Part of a small language model's weights: vocabulary 1024.
MLP neurons of a small language model. Each row is named by its layer, matrix (up: input weights; down: output weights) and neuron, and shows model dimensions 128-191. Each number is 128 + 32 x the weight over its row's rms, rounded and kept within 0 to 255.
After each neuron's rows, "fires on" lists the tokens most often at its 100 highest values on Wikipedia text that the model never trained on. A number after a token or word is its count.

L4.up739 [120 157 170 132 116  85  86 145 122 102 141 177 135 161  93 118 143 104 139 119  71  92 205 107  96 118 107  90 177 133 137 195 156  62 122 116 146 131 142 105 126 141 150 101 120 142 117 116 156 145 122 103 131 115 153 129 158 109 138  64 128 140  50 208]
L4.down739 [ 78 132 121 130 142 140 168 117 109 134 118 154 128 139 161 148 102 106  56 104 124 169 190 159 166  49  62  74 222 101 172 132 102 143 100  97 180  72 128 128  98  64 119 168 127  92 129 138 112 144 108 176 147 139 165 123 113  91 125 132 164  89 136 101]
fires on: "r" 23, "c" 11, "f" 10, "at" 9, "w" 7, "h" 7

L3.up630 [ 85 146 120 133 118 156 115 123 121 113 150  89 113  87 123 135 157 207 142 146 103 137 184 131 153 149  87 110 155  99 160 198 138 104 112  69 145  82 170 137  57 181  95 122 112  75 174 123 146 195 162 121 117 171 161  81 153 144  89 121 101 100  56 155]
L3.down630 [148 128 110 114 150  83 138 215 127 165 182  97  70 168 135 125 191 136 141 125 127 135 179 129 177 171  79 109 161 132 105 162 174 132  89 143 185 113 184 122 123  74 133 116 166 110  89 146 142 163  97 137 107  78  89 158  93 116  98 115  96 143 174 142]
fires on: "r" 71, "o" 8, "re" 7, "ro" 5

L3.up380 [127  61 147 119 151 142 217 127  39 128 152 146  51 157 135 159 118 124 143 173  78 108 103 144 157 164 138 162 171 147 131 129 125 121 163 135 126 115 165 128  63 104 176 144  69 130 142 105  96 165 146 179 184 118 140 159  86 146 140 131 172 177  60 124]
L3.down380 [ 77 191 134 184 147 149 128 127 253 134  66 105 154 102 137  85 106 134 110 107 168 139 152  74 116 139 153  90 140 150  84 131 170 146 140 137 109 114  92  94 163 143 134 146 144 130 121  72 135  79  75 102 106 138 119 109  78 135 105 121  61  55 153 137]
fires on: "on" 19, "om" 18, "M" 7, " K" 5, " R" 4, " B" 4

L8.up205 [ 79 138 124 200 123 116 159  81 153  91 130 168 126 141 126 113  99 135 177  95  91  97 115 135  93 116 100 110 136 125 150 154  68  75 167  41  93 113 145 119 164 181 131 101 116 146 126 136 145 128 184 108 125 157 172 101 177 155  97 108 177 123  76 161]
L8.down205 [ 86  83 170 134 129  99 174  83  77 125  88 138  80 167 106 131  74  88 140 113 117 138 151  93 125 158  86 111 175 166 153 108  94 121 173 133 140  94  99  89  90 109 161 154 101 128 135 123 138 153 157 118 144 110 163 130 102 119 104 129 209 117 170 154]
fires on: " pl" 40, "l" 20, " r" 13, "al" 11, "ill" 4

L3.up794 [127 146 152 213 105  54  99 149 108 134 102 105  71 104  88 153 149  82 147 151 153 100 147 197 133 145  72  38 118 133  79 120 102  96 166 122 148 123 121  64 153 141 144 148 150 121 136 113 179 170 113 134 187 134  95  99 113  87 109  94 109 163 143 118]
L3.down794 [167 181 128  77 106 159 130 142 112 140 162 167 175 152 133 105  80 153 131 148 105 140 129 156 121 113 152 117 149 129 100 134 179 138 108 173 147 147 174 157 118 156 162 126  78 162 179 130  99  67 174 150 124 117 151 127 123 175 170  52 125 123 108 120]
fires on: "s" 19, "u" 11, "et" 11, "c" 10, " " 9, "at" 7

L5.up587 [147 121 101 130  80 138 117  84 140 155 151 160 160 110  72 126 121 116 142 143 177  93 113 151 121 150 109  72 110 134 120  91  65 101  90 118 160 160 109 110  85 102 199 140 130 152 123 163 120 162 100 159 174 121 126 136 132 172  72  70  87 159  57 128]
L5.down587 [153 136 135 128 114 133 101  96  85 153 104 109 148 139  89 164 163 143 201 123  99  86 157 116  93 131  94 108  83  51 141 149 138 123 158 130 120  56  50 193 125  56 207 152 121 103 163  79  94 206 139  95 144  91 109 174 125  78 125  87 119 136 121 134]
fires on: "i" 61, "4" 13, "ce" 9, "er" 8, "5" 5

L9.up290 [100  80 136  91 131 145 112 130 116  58 105  72 153 141 186 155 135 150 147 184 121 120 155 101 184 117 128 126 129 121 197 143 113 117 161 108 143 170 107 137 120  73 136 112  95 136 136 108 129 194 192 166 155 148 166 156 178 171  66 125 123 109 125 135]
L9.down290 [136 116  97 143 112 132 127 134 133 148 182 138 132 137 127 160 100 144  89  82  92 150  64 133 141 142 149 121 194 120 125 169 147 133 126 109 137 125 156  65  86 139 119  44 153 107 132  87  85  76 148  74 166 136 142 109 155 137 170 159 136  65 110 108]
fires on: "e" 23, "al" 13, "ar" 12, "o" 9, "\n" 8, " a" 6

L4.up338 [166  92 138  91 139 167  96 143 112 135 130  79 158  84 143 149 170  49  92 148  99  98 131 176  71 182 126 146 156 141 185  98 107 131 112  61 108 198 192 144  98 174 137 122 105 136 134 100 128 123 150 131 101 177 164 152 139 172 137 143 123 154  72 185]
L4.down338 [156 200  99  82 142 173 134 105 162 146 101 152 155 136 116 124 128 134 105 113 118 138  73  99 134 126 117 159  44 138 139 134 165 124  45 130 171 176 132 137 175 219 134 115  94 117 131 128  90 108 121 163 164  60 144 163 175 137 201 109 159 152 126 147]
fires on: " n" 94, " N" 6

L9.up40 [ 54 136 113 164 165 129 111 127 144 102  86 127 130  95 138 116 123  74 165 114 101 152 212 127  76 126 106 101 138 145  63 164  64  86 165  75  57 158 129 150 135 206 161 165  99 123 131 138 111 149 130  91  94 147 159 106 159 128 109  96 184 128  97 183]
L9.down40 [156 131 143 157 175 176 121 140 137  68 128 132 154 156 128 153  99 159  82  95 128 131 136 114 108 116 130 100  64 155 158 153 133 118 107 119  68 102 126 133 158 107 183 128 125 122  70 169  61  69 134  82 152 154 176 104 130 155 131 189 150 113 120 158]
fires on: " pl" 37, " R" 15, "r" 14, " r" 13, "l" 10, "h" 7

L3.up599 [193  79  90  99 113 115 117 157  82  79  98 153 156 145  73 146 153  98 163 131 113 146 151 131 115 125 138 169  99 141  73 119 108  90 124 166 157 102 183 125  93 130 192 116 108  55 149 116 127 179 129 205 180 135  80 191 111  96 132 135 138 152 128  99]
L3.down599 [ 79 110 126 130 143 141 146 177 121 129 125 129 134  70 115 149 154 159 163 135 174 136 150 121 139 165  91 174 132 162 173 117 134 183 164 159 153 145 119 115 114  92 155  93 128 119 138 138 140 171  74 152 103  87 134 113 151 140 125  72 155 131 138 123]
fires on: "oc" 20, "il" 18, "uc" 11, "am" 11, "em" 8, "y" 8

L8.up776 [121 132 120 178  98 125  99 195  70 113  76  91 114  60 158 126 152  92 129 114 195 148 201 139 117 148  99  76 157 144 124 137 122 146 162 116 100 175 109 117 101 137 111 120 116  92 204  86 132 122  83 174 113 139 100  90  90  84  91 136 110 137  90 109]
L8.down776 [ 54 135 112 139 121 156 133 136 133  84 164 104 123 134  69 125 148 155 156 111 143  73  80 107 159 118 159 114 111  91  83 128  94 140 132 158 147 126  71 197 108 122  79 126 146 191 132 173 123  86 130 129 142 126 144 113 130 140  74 183 146 110 138 114]
fires on: " in" 31, "n" 26, " In" 11, "et" 8, "en" 4, "ac" 4

L10.up890 [153 160 146 122 153 114 135 167 117  89 110 123  96  61 137 105 198 127 116 186 134 169 155 112 183 157 109 107 164 158 147 151 105 132 121 125 170  99 156 132  85  89  79 115 138 110 122  96 182 139 126 112 125 162  94  79   8 136 132 114 109 123  95 122]
L10.down890 [153 124 114  91  57 107 147 129  92 143  93 129 141 110 149 170 103 126 125 152  61 134 153 116 119 123  94 105 186 165 162 107 163 157 120  68 163  90  95  84  83 152 179 176 170 123 129 121 102 136 132 148 138  84 150 191 101 132 146 143 126 108 207  77]
fires on: "u" 39, "f" 13, "a" 9, "i" 8

L3.up207 [128 143 130 144 108 145 118 156  94 101  53 137 119 124 141 203 111  49 121 160 111 156 166 144  68 141 106 170 122 163 130  89 115 150 133 133 158 112 114  65  99 196 156 145 138 194 133 118 109 152 113 183 184 125  42  92 108  94 124  61 141 136 129 152]
L3.down207 [188 155  97 107 158 154 162 117 147 113  66 163 131 126 121 133 109 182 118 116  73 152 150  93 118  94  90 129 121 128 120 129 175 147 133 131 131 153 177 147 145 139  77 142 145 135 186 149 165 139 114 124 109 122 111 165 113 108 152 126  97 144 159  94]
fires on: "at" 47, "'" 10, "w" 10, "g" 9, "f" 6, "c" 5

L3.up624 [126 150 172 203 169 149  88 179 147 144  79  92 167 132  99 141 150 141  65 125 143 137 189 136 117 150 122 146 117 142 106 158  80 136 143 142  93 129 162  97 102 214 123 120 151 127 184 104 124 107 103  90 179 119  80  74 151 124 113  88 172 108 140 170]
L3.down624 [121 143 128 130 122 165 116 114  94 120 118 148 125 138 139 109 106 146 108 114 177  84 128 131 137 138 153 105 135 136 111 132 115  90 142 133 155 129  88 136 124  85 104 124 130 167  89 100 136 105 121 152 133 136 131 120 152 101 129 120 129 110  95 147]
fires on: "t" 32, " J" 20, "s" 16, " B" 5, " St" 5, " D" 4

L5.up408 [145 124 198 117 112 136 168 154 118 102 140 105 129 128 134 140  99 113  45  93 159 118 160 157  88 158 132 169 127 127 128  99  91 154 138 109 186  66 139 136 145 152 134 113 132 112 141 122  61 103 100 173 134 145  85 120 107 173 115 156 127 149 184 174]
L5.down408 [140 176 101 136 127 170 202 118 154 118  33 161 136  85 194 129 110 188 138 114 120 128  74 151 138  71 126  92 160 125 107  84 136 120 127 104  88 114 115 126 120 110 112 132 113 161 127 166 182 150 145  77 120 181 156 132 104 149 147 150 119 191  78 137]
fires on: "on" 19, "ol" 19, "un" 13, "e" 12, "an" 9

L10.up256 [ 62  94 129 131 125  74 127 135  76 103  36 165 132 164 133 106 182  94 152 184  41 113 108 157 155 158 151 110 155 112  90 112 132  94 140 141 138 125 196 133  89 159 109 177 148  76 172  54 155 155 125 165 147 122 121 171 123 108 112 114 159  90  85 120]
L10.down256 [ 77 121 113  92  85 117 163  96 102  85 120 126 135 175 131 164 161 115  92 140  86 151 158 138 139 176 143 180 122 119  79 171 143 162 149  72 141 170 137 130 116  96 109 130 133 103 143 160 143 164  99 125 141 116 190 132  89 124 149  41 109  74 172 112]
fires on: "am" 29, "a" 24, "c" 11, "2" 8, "1" 7, "es" 6

L8.up528 [134 103 159 125 126 143 134 150 133 150 103 111 155  97 106 181 173 143  95 145 146 180 148 142  73 177  74 119 112 171 173 158 112 141  84  40 113 140 158 102 137 162 100 105  88 106 138  91 118 138  50 158 152 190 121 135 139 155 117 111 112 161  79 137]
L8.down528 [143  98  63  96  85 180 171 143 146 157  64 104 125 159 160 147 154 107 112 139 136 159 149 117 107 102 140 131  92  63 164  81 126 114  73 116 147 136 156 150 166 208 114 104 111 140 176  74 111 153 125 143 155  69 133 166 196 107 145 140 122 179 133  91]
fires on: " n" 84, " N" 8, "N" 5

L10.up693 [105 109 144 136 149  18  97  77  51 105 132 142 106 110 138 101 188 113 139 151 104 167 139 158 113 137 114 138 146 183  98 200 160 149  66 101 107 148 147 158 141 126 145 130 156 154 124 128 193 167 136 148 139 142  91 119  66 138 153  55 121 122  98 156]
L10.down693 [138 101 150 124 100 122 128 135 148 129 136 169 161  99 126 119  74 135 151 139 154 110 110  87 120  96 117  35 131 131 135 114 112 131 107 140 126 217 115 122 119 152 142 158 176 105 160 148  61  97 116 120 106  75 169 185 140 141 122 183 107 158 157 135]
fires on: "f" 32, "r" 18, "u" 11, "c" 6, "in" 5, "at" 4

L3.up797 [114 141 102  80 174 103 135 131 124 110 125  97 124  85  81 113 160 157 144 141  77  78 203 165 111 160  64  91 182 121 103 172 124 112 143 120 123 160 153 158  93 113  95  91 124  89 122 134 137 144 181 111 104 143 168 125 123 152 126  98 164 134  41 168]
L3.down797 [ 96 157 132 135  65 130 195 179 120 104 133 162  97 105 167 134 131 190  63 142 167 194 167 136 191  96 143 105  98 161 116 109 140 126 136 126 123  69 149 113 134 122  61 183 136  91 106 151 159 141 116 167 114  77 101 157 114  67 112 145  93 150 147  87]
fires on: "h" 52, "r" 38

L3.up313 [174 143 180 161  70 119 106 144 140 122  79 192 169  91 119 159 126  38 203  82 166 197 134 160 117 120 143 117 159 131  76  75  92  87 192 129 108 138 137  83  84 122 150  77 172 109 133  87 155 101  86 156 135 163  86  94  80 120 109  74 134 160 153 128]
L3.down313 [170 154 143 113 155 169 141 132  93 155 118 102 141 126 124 109  95 160 138 166 148 155 129 135 127 148  61 129 104 152 118 168 121 193 121 150 147  87 105 218 128 120 115 132  88 174 147 144 119  76 151 151 142 134  98 126  86 117 180  86 157 150 139  98]
fires on: "in" 53, "at" 11, "c" 9, "y" 8, "ot" 5

L9.up761 [ 67 111 132 125 120  98 121 158 139 141  92 114 163 188 123  99 121  80 125 142 165 154 131 140 134 111 116 155 108 132 132 148 105 134 159 109  79 122 160 137 134 131  98 143 106 108 135  97 136 146 179 211 167 120 172 103  74 159 131  97  71  93 158 118]
L9.down761 [170 178 132 138 145 135 176 139 143 130  65 155 134  57 143 151 159 103  90 172 178 139  89 174 155 187 118 103  88 125  39 147  96 144 142 152 142 191 119 123  91 129 109  98  54 157 179 110 156 155  90 199 103  96 119 142 143 105 135 105 152 167 126  99]
fires on: " " 24, "1" 13, "2" 11, "9" 9, "3" 7, "0" 6

L8.up30 [127 143 140 194 145 137  71 109  71 146  96 130 104  58 130 152 124  94  95 136 209 103 161 135  89 115  45 112 114 161 106 185 180 124 116 143  39 136 158  98 140 183 131 140 113 113 130  42 150 131 103 113 152 121 129  81  80 182 167  44 184 108 100 136]
L8.down30 [152 152 114 175 109 154  74 144 112  71 103 121 120 150 121 107 120 131  86 156 125 119 117  91 101  29 120 165  86 174 170  90 163  82 100  93 148 135 118 121 138 136  94 136 141 156 119  85 170 113 145 161 111  61 139  86 127  96 170 160 139 162 164  82]
fires on: " D" 37, " " 21, " st" 15, " d" 11, " St" 9, " T" 7

L10.up450 [110 127 174 121 124 154 127 128 120 142 128 164 187 143 117  88 133 145 152 175 152 112 104  89  76 127 150  46 128 118  65 158 149 109  97 129  40 128  97  48 117 175 198 137 104 111 109  99 118 126 138 119 134 126  97 127 114 151 116 129 144  76 130 116]
L10.down450 [108 171 129 131 185 108 188 112 113 158 124 147  94 180 123 141 152 185 147 133 151  89 162 119 114 124 167 188 114 140 126  70 138 152 122 102 132 126 137 172 118 128 154 147 153 160 147 112 123 110 169 165 124 128 163  89 151 121 115 116 154  70 149 139]
fires on: "im" 16, "i" 11, "et" 10, "ill" 10, "ver" 9, "g" 9

L10.up289 [ 99 126 135 114  87 129 127 124 108 125 109 133 161 111 154 125 132  80 117  65 149 132 142 169 169 113 138 149 144 192 100 123 134 144 124 116 157 158 127 145  73 118 134 127 144 121 104 136  98 114  85 123  86 161 153 114 156 139 106 117 109 132 126 128]
L10.down289 [121 127 125 178 157 131  82 149 141 168 176 110 142 149  58 137 152 138 168 105 100  73 117 174 117 152 180  95  37 135  89 200 165 122 148 149 159 113 102 167 163 143 108 115 136 139 132 107 112  60 147 128 151 148 164 118 144 126  52  71  98 127 127  83]
fires on: "en" 59, "an" 7, "n" 6, "on" 5, "er" 4, "e" 4

L5.up616 [129 117 106  51  70 140 174  83  77 148 126  51 144 125 172 110 114 102 123 181 108 159  87 108 148 128  92 125 180 136 180 193 130 127 169 123 111 170 126 138 135 148 117 193 105 100 164 141 145 189 150 185 154 166 162 153 197 116 144 117 106 142 145 110]
L5.down616 [151 125 170 134 152 156 175 182 174 114 159 140 127 167 131 128 124  67 188  97 138 137 143 145 153  98 151 142 157 115 101 133 115 145 159 173  93  90 172 128 117 126 160 105 158  88 132 129  57 128 154  93 147 101 119 100 137 132 172 125  75  82  94 145]
fires on: "e" 23, "o" 14, "am" 12, "es" 10, "p" 9

L3.up91 [ 98  14 114 131  50 156 157 137 114 122 164 154  73 145 158 166  84  85 127 171 106 158 156 128 144 188  87 164 131 130 117 127 115  84 220 146 158  67 147 112  83 120 168 163  74 115 168 103 114 193  79 160 121 140 144 182  99 164 129 149 172 144 160 152]
L3.down91 [152 118 149 132 145 130 103 106 117 195 115 130  97 141 140  96 133 131  92 140 154 131 151 112  55 100 125 136  65 148  98 106 109 129 111  88  98 122 115 146 212  41 142 150 132 133 167  70 101 166  34  81  85 128 150 130 113  86 207 125  84 129 131 131]
fires on: "\n" 26, "=" 21, "om" 17, "on" 9, "oc" 6, "===" 4

L9.up603 [130 112 137 141  72 145 125  92 102  82 155 132 147 122 117  67  80  93 156 144 169 149 193  93 130 157 141 141 134 209 109 160 176 137 182  84  88 109 103 158  78 105  98 111  80  69 139  94 171 131  96 104 102 207 164  97  90  92 115  94 143  95  87 130]
L9.down603 [124  90 116 118 246 107  64 147 109 136 135  69  56  92  96 108 153 129 115  85  86 132 124 116 116 148 159 100 127  88 103 146 128  91 170 162 163 198 131 121 195 163 133 122 171 134 157 177 126  92 113 164 109 213 132  89 164 132  64 157 101 119 107 111]
fires on: "er" 35, "ain" 14, "en" 7, "on" 6, " in" 6, " con" 4

L8.up150 [105 152 121 152  85 143 126 177 161  89  89 144 112 168 131 173 173 155 134 153 129  96  88 128 160 115  96  95 129  72  89 173 134  70  96 170 128 125 151  76 148 121 197  81 128 113 164  98 164 154 134 184 171 119 134 181 165 107 141  77 109 114 111 116]
L8.down150 [ 79  70 125 151 121  94 119  94 131 116 100 115 123 130 103 141 133  75 130 134 120 132 165 156 128 174  46 168 112 143 131  95  91 188 152 132 103 178 139  92 126 113 128 116 117 176 168 101 101 176 112 199  77 133 180 146 110 154 147 120 150  94 114  87]
fires on: "am" 17, "a" 15, "c" 11, "h" 9, "l" 9, "em" 8

L8.up451 [135 100 135 153 114  94 122 145 122 121 129 141  93 158 120 127 126 123 171 118  94 153 111 101 184  84 156 160 150 113 132 118 139 162  95 167 115 152 139 120  77 110 136 156 104 119 225 109 117 133 121 167 165  95 122 186  98 108 100 135 148 149 137 125]
L8.down451 [127 220 108 164 142 141 137 124 162 134 113 105 142  58 126 171 154 145 136 118 156 156  77 121 140 133 120 177 104  77 120 101 122  90  75 157  95 140 195 143  97 123 192  96 123 148 196 141  80 122 125 101 134 103  40  84 136 118 121  90 130 116  87 102]
fires on: "er" 27, "4" 23, "3" 21, "on" 4

L10.up139 [115 131 157 106 106 108 129 177 109 131 134  81  94 166 120 132 138  60  48 159 111 129 118 207  70 101  96 152 165 169 153 148 107 133 165  58 162 122 147  77  78 150 151 177 124 142 109 122  87 128 195 139 160 161  53 171 165 165 142 142 135  40 102 130]
L10.down139 [105 111  64 145 106 181  96 133 182 152 152 135 156 138 114 124 135 143 131  76 137  92 113 138 135  48 149  94  50 111 156 150  96 137 109 162 132 125 152 124 150 164  90 128 179 119  65  58  86 125 140  34 154 148 105  91 141 118 180  94 177 136  82 100]
fires on: "e" 31, " al" 14, "2" 11, "\n" 11, "8" 8, "9" 7

L3.up231 [157 127 122 175 109  89 143 151  60  97 151 154  99 106 125 168 111 154 161 148 175 146 164 134 147 156 100 188 138 165 101 129 126 150 148  86  97 105 130  70  79 121 157 160  37 145 171 120 175 109 111 119 109 173 111  98 121 154 124 111 115  60  75 109]
L3.down231 [136  69 119  86 196  78 155 171 143 112 139 109 151 119 123  67 150 102 106 100 153 112 119  93 109  91 180 122  72 126  96 138 166 107  59 146  91 214 126 129 168 129  91 142  80 112  97 153 103 123 110 132 126 127 114 148 180  99 101 153 124 119  87 134]
fires on: "ow" 34, "it" 25, "f" 18, "en" 10, "ain" 4

L8.up420 [ 90 116 149 100 152 164 157 120  49 142 103  92 157 120 145 117 118 117 163 115 133 142 124 179 183 130 129 129 170 135 108 162 123 154 168 108 127 147 136 141 115 108  93 117  64 122 149 176  59 164 158 203 142 122 129 121 125 134  98  84 150  97 103 141]
L8.down420 [ 93  72 126 139 137  84 162  87  65 135 120 150 106  28 137 139 171 111 135 153 101 142  96 152 132 197  92 101 177 156  76 143  71 136 179 141 116 140 185  96 128 145 123 140  41 120 149 109 140 179  91 156 130 139  98  57 127 171  68 104 163  94  56 147]
fires on: "0" 24, "es" 18, "ar" 15, "s" 10, "os" 9, "9" 5

L8.up585 [121  97 154 140 157  71 132 115  82 116  90 153 158 140 160 163 142 116  96 183 132  94 145 153  94 129 160 108 126 154 152 121 112 153 134 101 104 166 102  88 116  86 115 125 139 116 180 119 108 174 160 159 169 129 142 112 105 103 118 107 116 126  99 123]
L8.down585 [155 140 123 135 178 141  96 176 114  73 134 149 146 165 123  99 112 168 104 159 117 117  44 216 169 186 112  79 138 143  35 180 111 143 161 153 153 179 151 123 132 141  96 140  83  97 204 102  96 142  92 196 125 146 132 121 155 141 111  56 139  96  95 109]
fires on: " " 46, "1" 20, "2" 6, "9" 6, "6" 5

L8.up563 [145 121 150  87 128 127 121 212 162 129 131  88 188  69 161 165 148 152 117 140 146 128 149 110 145 173  77 124 149 120 149 132 139 101 125  87  94 168 167 145  97 185 103 124 127  62 178 109 131 137 106 119  92 122 136 161 138 150 152 158 111 144  89 148]
L8.down563 [164 152  90 100 174 169 133 125 123 145 116 111 147 164 159 138 120 142 144 129 108 122  77  97 124 130 108 166 109 125 139 119 154 109  72  86 177 110 167 185 155 225  97  80 121  96 173  93  86  62 109 151 109  96 176 187 179 151 181 172 111 150 129 152]
fires on: " N" 66, " n" 25, "N" 9

L8.up213 [160 127 105 129 141 172 136 133 117 130 118  82 122 130  28  82 109 145 126 138 110 106 122 144 169 177  84 147 179 130 125 181 129  68 132 102 118 106 111 120 161 109  79  91 160 161  87 116 198 115 191  83 140 114 128 163 133 151 141  71  94 103  60 173]
L8.down213 [ 95 108 171 173 101 154 175 163 131 101  96 152 108  80 193 131 113 166  56  99 131 125  73 136 160  98 156 161 117 179 165 158 126 136  94 168 108 143 117 152 134 136 128 152 142 136 109 142 133  60 100 142 170 132 159  75 118 118  99  84 143 170 165  95]
fires on: " Ch" 20, "ary" 19, "ch" 15, "h" 9, "t" 7, "at" 6

L5.up169 [166 100 123 144 105 123 141 128  73 135  99 138 135  55 104 114 101  93 174 117 119 165 131 164  58 148 134 109 138 131 115 148 103 120  79 155 104 159 161 108 144 126 224 102 148  63 132 128 140 187  63 123 146 118  65 152  98 177 103  86 104 167  36 107]
L5.down169 [183 123 125 187 114 160 122  88  84  77 157 120 210  81 116 173 129 127 144  93 167 113 128 157  86 167  61 170  42 116 116 157 134 102 114 153  99  64  75 146  43 134 144 140 174 153 115 126  94 162  96  78  92 134 139 125 118 142 200 110 148 133 131 144]
fires on: " " 30, "i" 28, "er" 23, "ip" 4, "it" 4, "0" 4

L8.up290 [ 95 106 176 173 132  64 152 130 100 177 148 162 129 141 120 137 158 121  65  66 175 124 117 161 122 186  81 139 113 147 172 148 102  89 147  80 103 121 156 138 104 150 159 161 142 158 201 134 111 181 109 157 126 132 148 141 131 143 110 103 193 112 152 125]
L8.down290 [116  94 138 134 110  47 202  85 127 121 100 160 150 150 161 126  83  71 138 122  95 159 132 101 123 118  93 169 192 194 102 117 173 184 150 139 124  85 161 125  70  96 106 155 147 122 108 186 156 170 138  89  93  87 196 142  70 132 119 149 196  95 133 160]
fires on: " J" 39, " r" 13, " be" 12, "\n" 7, " re" 6, " pl" 5

L9.up611 [ 37 121 133  67 123 114 132 122 142 135 116  96 106 128 160 162 180 120 160 133 114 151 144 136 104 154  82 160 134 106 122 158  89  92 142  99  71 176 156 101  86 165 147 149 144 146 178 158 144 166 146 154 144 157 145 166 129 112 123 136 154 149  85 165]
L9.down611 [122  85 111 114 134 188 142 142 108 166 110  75 166 180  82 142 139 169  87 154 125 151 134 166 132  83  98  95 132 133 177  96 165  85 117 112 109 148 117  67 131 216 148 132 110  63 126  87 100 119 117 118 129 112 154 144 163 176 139  40 103 169 107 145]
fires on: " n" 29, "o" 14, "ec" 12, "e" 8, " y" 7, " h" 7

L10.up357 [134 153 152 134  78 108 133 151 124 159  79 144 115  95 122 119 161 140 162 203 126 142 108  90 109 154 119  70 111 180 112 171 154 163  38 153  67 147 153 148 126 107 183 178  65 134 133 103 143 167 109  94 124 165  96 116 126 135  85 119 117  91 140  67]
L10.down357 [169 146 108 112 165 143  98 103 183 134 116 134 140  91 163 124 107 179 130 173 110 103 139 152  50 168 156 184 126 141 126 111 111  80 119 102 120 107 102 119  97 122 146 169  83 197 168 101  87 108 158 168 112 113 162  95 145 134 148 144 128 116 136  71]
fires on: "ig" 23, "am" 9, "re" 8, "g" 8, "et" 6, "m" 5

L5.up627 [ 86 125 171 138 126 148 129 129 133  89 144 143  94 127  82 132 191 143  94 100 143 137 115 130  86 168  82 112 113 146 120 134  28 145 163  92  99 181 135  81 141 153 134 111  93 152 126  79 116 163  96 123  98 176 132 114 142 115  94 135 190  83  76 120]
L5.down627 [121  80 110 109 177 101 133 125 138  85 130 123  59 130 108 120  77 134 134 167 123 139 129 100 116 134 113 121 123 177  90 134  87 129 102  98 110 139 134  83 168 133 166 117 155 149  93 107  81 136  71 129  90 153 132 205  91 120 166 105 164 140 152 161]
fires on: "l" 74, " th" 13, " pl" 6

L5.up84 [107 115 128 130 101 105 122  98 123 116 125 164 138 160 139 168 169 105 175 134 119 123 126 115 142 129 156 127 136 135 134 158 126 130  73 116 133 131 139 101 152 113 217 105  88 146  87  90 169 135 112 170 162 189 164 159 119 151 140  96 152 181  90 121]
L5.down84 [108 127 159 144 174  93 101  98 137 108 115 121  97  63 168 143 131 101 117 133 136 154 148 149 151 142  97 159  95 121 161 101  78 156 129 155  90 123  66 159  60 161 155 144 176 225 143 132 103 141 116 154 117 116 164  95 100 153 110  98 133 128 110 143]
fires on: "h" 21, "al" 19, "ist" 14, "om" 14, "em" 13, "ur" 6

L4.up252 [ 88 136 107 144  93 125 135 155  75 133 127 150 108 140 108 145 120 140 147 113 166 201  94 103 157 111 114  91 116 116  91 224 121 183 108  74  94 173 160 173  28 142 136 118  49 107 167  95 162 125 124 187  77 174  91 133 146 118 147 147 118  90  75 127]
L4.down252 [146 156  92 114 175 144  85 117  79 136 135  89 126 105 106  89 168 110  45  64 147 124 122  88 127 133 161 161  89 146 115 111 135 143 169  96 144 113  98 118 129 156 158 152 119 144 149 156  90 130 115 127 140 109 176 110 148  55 147 111 140 111 113  58]
fires on: "en" 33, "n" 31, "ac" 5, "ain" 5, "ot" 5

L8.up136 [ 91 108 122  87 118 141 155 145 139 129  81  72 130  82 113 139 196 105 124 114 151 143 122 162 109 143  86  97 129 135 144 117 114  81 134 104 141 175 133  60 125 164 150 138 118 131 100  80 152 138 118 168  99 168 177 134 115 133 115 114 140 169 101 107]
L8.down136 [114 101  57  66  85 149 123 107 127 143  71  92 144 171 122 138 148 129  79 145  82 150  86 163 104  80 125 143  94 126 131  80 143 147  84 138 131 148 176 140 153 206  81  83  97 155 178  69 162 116 129 124  99  98 141 162 173  78 187 127 134 156 123 101]
fires on: " n" 70, " N" 15, ":" 5, " " 4, "e" 4

L8.up828 [132 160 199 224 153 147 148 153 136 117 125  80 153 173 128 173 164  83 125 103 100 181 183 113  71  93 153 184 141 117 119 127 129  83 138  84 152  87 126 146 128 116 202 129 110 100 132 141  69 110 111 109 129 122 173 189 134  83 177 175 144 126 129 191]
L8.down828 [118 174 114 153 139 168 166 148 164 150 160 133 161 153 167 128  74 132 142 122  98 117  72 144 102 143 147 113 188 101 113 143 111 106 141 113 106  99 147 166 153 110 144 177 155 112 184 189 119 113 139  79 125 179 143 174  80 133  99 141  65 137 177 119]
fires on: "r" 31, "a" 21, "h" 10, "an" 7, "un" 5, "w" 4

L8.up412 [ 59  61 134 137  96  71 114 148 107 130 130 181 106 118 139 117 116 104 145 151  64 188 139 103 139 144 118 160 111 132 118 207 156 181 114 145 109 165 155  82 147 197 123 145 105 142 137 120 141 137 134 119  90 111  86 145  54 151 141 116 144  81 125  94]
L8.down412 [170  73 177 100 156 137 109 113  95 140 155 131 126 123  83 116 130 156 102 103 112 141 171 131 142 137 157  90 134 153  91  97 114 154  80 131 179 133  82 148  59  76  91 101  92 158 139 138  25 143  94  83 147 135 202 133 143 155  60 155 122 136 110 148]
fires on: "op" 24, "og" 16, "ad" 11, "p" 8, " a" 7, "iv" 6